MLP neurons of a small language model. Each row is named by its layer, matrix (down: output weights) and neuron, and shows model dimensions 368-463. Each number is 128 + 32 x the weight over its row's rms, rounded and kept within 0 to 255. Numbers have three digits each.
After each neuron's rows, "raises" lists the tokens whose logits its output raises most directly, leaving later layers aside.

L7.down1176:124106141142128122105069175158136144101100126090110133131118141055104152124102130113131161118101148167099179139143165111166132150166124156102149126132139124153119108130139061121076112068085141116118145110129147121120137165140121125089144079197170117118136080122111139083149098105127110150
raises: " appeared", " came", " serves", " follows", " was"

L7.down2173:136137182143114115081121102153127103104099131163107096144146099154105201092126170157099163138124104110145164142168148068156153165150108168096134087125149188113113119117102114154141113121097137141155167085129147125152191164133100128097128096094195106104101108102098133087142129077124120127
raises: " have", " has", " was", " could", " will"

L7.down585:155156160108112155162163128146158174113079106182098068137131108103143139141062133138169140113110130136112163100103098109107116159206118091145114074085067161127108135094202100125112150151148119109159102126115083111056068186161128115117160095104172096117104150135139128201155138127041136128
raises: "ler", "le", "led", "les", "ling"

L4.down607:156134105172143148117096093164122123154164098189180179069103131163144148134180115189157094151102142109150068095101104138177103170132123107122149095129092123092147180071091109107083153090164182135177124105196122089169151189154176085109125102128108159156138127071149160106140133159135101105
raises: ":", " :", "):", ".:", "aches"

L7.down1059:135200106185133131197126185119106090118119129097129140178130167123136082166099150107139172200116090127093096061141142137114163121122163118060160143155155116113116112189167150146135130126145145152092140144187142163113072103099134089169112145103138101087120080119116149127106139139106154148
raises: " someone", " it", " you", " they", " this"

L7.down2191:185197096124126149138074154126143111156175192087135113131151139097093107150098106146125097135118144167082157140174125100114136113077164112143103147129112176133174137167122147162125111136097165086129095087157103163133110169129089088091108123144119162141199100096102177218122063146126173195
raises: " another", " the", " there", " one", " these"

L4.down1489:099156102147093139074137079134093138112109074141148109102076209103101168079131219060119087126121091127085155090187132154088150117159121098159130146115049084143056100118088118078106126167081110102116157141126105080154140101095148094121138161141109151131104183090186102134119143159103088141
raises: "0", "9", "5", "2", "6"

L4.down491:102189160127135168126099107129131162148101083150097064119146200067101098164169141065139120087150107126130093113148120128149096092133115171067103139105086060186102080102113104137112176123154137192159162130118065145164130146150132135142145106128104153114103113125098176128178114127109087068
raises: "0", "9", "8", "3", "7"

L7.down920:135103164137113129130089129081145064145135064047125050166144129172095116148192158171090096211053114153097112098130112103108146160133106112132177117104131102163136075121133170161118177122125098130145097167138141118096112163111093115142110125124119127141135128135148101127140171154205110110
raises: " dates", " results", " needs", " works", " causes"

L7.down1293:169159189127115119090111152105116126165128108182102165144083145110138160150155118145109177075146098093161139165119128121138133140110142090119102113134156087121157094161114070165103111152135112124129152134121134097147130192094095116163096113116099084097131127171113115045097176083147111108
raises: "'s", "’s", " was", " has", " is"

L7.down110:107119117127155151129168114123154103119095063175121089133092159123141119135141152098098116152151129112100160154172156145134166106184161128162187106123117144103114082150112165055145167071076128124118134127123147114128146080122169119125129221173082108106120108076116160090127108132171116064
raises: " November", " December", " September", " October", " June"

L7.down1624:126104150182101155115121177113143105156142123118180104129087093137195055161102171178162116142123146139149122049112135124097138131099147140094076142070085106129114151133109075143109117075141159109176154138112120192114201129116109198121092136172125085140094112198140158131110135140058104123
raises: " way", " time", " three", " same", " two"

L7.down374:180166150057116128083128169150129142202153150142255178121094140154194166104112138107105125171136130163165143155142106181144075183131134144106154156153093106132158120109134156094144125128140189128134079141145102146138153153098120109157128147090051103109124093149134095122138118117153104132
raises: "-", "|", "===", "==", "===="

L4.down1997:166142066117149084175103109136133143104176125095100173091107154152121142084161122113163124083089182173169168171079153109084099150130156132176166125087136106163075106099159094119189123059134098169103105170150082062128099158113112086193148125097096117085082140148130139155146153143125133119
raises: "el", "ens", "ell", "et", "ner"

L7.down1627:147127106126093111123112151176113111145105074156114141090064112128106062159144093136126110079146136158109126109106134115156145139139140151061168084154101162098120125160096093091093157137109119137155139153198071137146101119119120110122145134091065176124162093105139182113097111164099136192
raises: " his", " her", " it", " the", " His"

L7.down354:116125111176097142101133151120117134182124178131160143127177121165107113115177058194201100087103158153115109172200082198156146156111160104105129099148164147154144152126119126166088142170089154126106060138168113181096164070139120144160146166142141126090196075142105175108110127097104184128
raises: " the", " a", " an", " The", " this"

L7.down1126:108137129137147160148086104180142134151169152114102128100056170124129088172115141117186151133143148156177171150105128080133084162098163099143141125090123100119115113058153109118093099125173158174086114156116138113156148143141094111130160110073146157093156062093157080153200131135093100103
raises: " Germany", " China", " Russia", " Colombia", " England"

L7.down296:104113124154165122124091109136103190092167160167210093119109166105118147074207126096131148101140086111129101136084109139148126082124137097079101128159132100158133111156113123137082153179103089158112090125120161037120074104127154035194144177142218085121117165145137071105121082133113141117
raises: "0", "5", "1", "9", "6"

L7.down380:132122132163176148117090096136117111141120088149120139102191117158092207137152141153106162162167081092181135087106125101169135131133125157120133112108154156174195147090103158160085131117125081157143130084099141127118204134144136080138127113163113160113114092118098141084185103087128121123
raises: " was", " came", " did", " took", " began"

L7.down309:169145103120069108175172103147099177120095118120133099098078153180122162117089129106164145057124120186158123123063111108101153147123100127176151090114093177081120171159130136131177161122122102137203104155132129147102103131104185132159106131161178151162103141159091097138111099087164170123
raises: " their", " its", " his", " the", " Belt"

L7.down1743:123100074103134089147158119150111111146111120114115163094009063147146185132162143110100164126195153104126169125145139140087118125195113162146174111088091099164119149130125171097150159075156108166122187150160159133126159120050133089205085116067120112103045133154144128074132105153174111087
raises: "ers", "ery", "isions", "able", "ists"

L7.down2216:160170113190105099137102088089154149138159112114114091137126109151178132079092148110130139155120210119116126125143137152133141126154153062133098162183115105121088085138159104149185140128128165175139126213109136113099109138141151112137096165077119122122161138141178162123171147124166079166
raises: " which", " whom", "which", " whose", " some"

L7.down820:135081075127161092129157179162122100132159126117164124132159065156109155118125124206137165125135135190123134111154112121210050058136196145105140100153117149097090086103120163115145110138107179153106086051154096124070130091132127145190172105110107122101089136139082156094125136111106117120
raises: "hi", "zi", "ui", "urs", "hu"

L7.down181:118131131121131082175069160193137133155181168103112162128100190093169125115151114090181090111127155134174104108154121160163105123167146097146113156124193128081129163100144165128159086120097119140087066131146112167063104162179108126086143143070125096140188125152105182145110165144094127081
raises: ".\"", "\".", ".)", ".", ".;"

L4.down920:142136105127103083072168114152120172103109130106170088153150105222072078099161066199149141156068150126144118159156063137142147116080190112133200127155129111190084139150162073136155141169122136134132165175152116114104114107172133135152147096148119133156156052113101119124116103101128158131
raises: " a", " the", " an", " another", " his"

L7.down146:135152180114133183126209109089107206168160119173110204134117154095156147202142082106175146099093132132099078112113108098138089100116083138122191166136137141132123080108151143106122144160134114075121137172159131094106097109107084098189083160099080150092122111055166097075113075092117141133
raises: " selling", " studying", " registered", " serving", " making"

L7.down2005:156091154073127164138150155105047128114104144050147138113109178137132140090069080172146074157105080092145133090131161113113129123132122158178125098118058120151132150113114118133150138053183185127159125128092144123121178136182146144124132155160115118028116076158103118115106124086176157071
raises: " winning", " winner", " playoff", " tournament", " losing"

L7.down2086:181138148099132111093164131097089109167156107121223140138108115113174110151131114138110117123149152160169154120180100121127103171156132187132151141138058108125108134098140176121135119133145129121169131125086081125179163143130113121152135137105100089100125072143167047092140131101138119084
raises: "-", "|", "-com", "-c", "-t"

L7.down2222:111158129144120111140096146115130106116111083156134136108201151121114164189145114148147161135024154092157162147098040176071154121169149109176128144109156069151112126122113143169149155165140148129113195086168134081130105134170150163149101156121099227190146085124175074118173163099129161068
raises: " late", " early", " February", " January", " "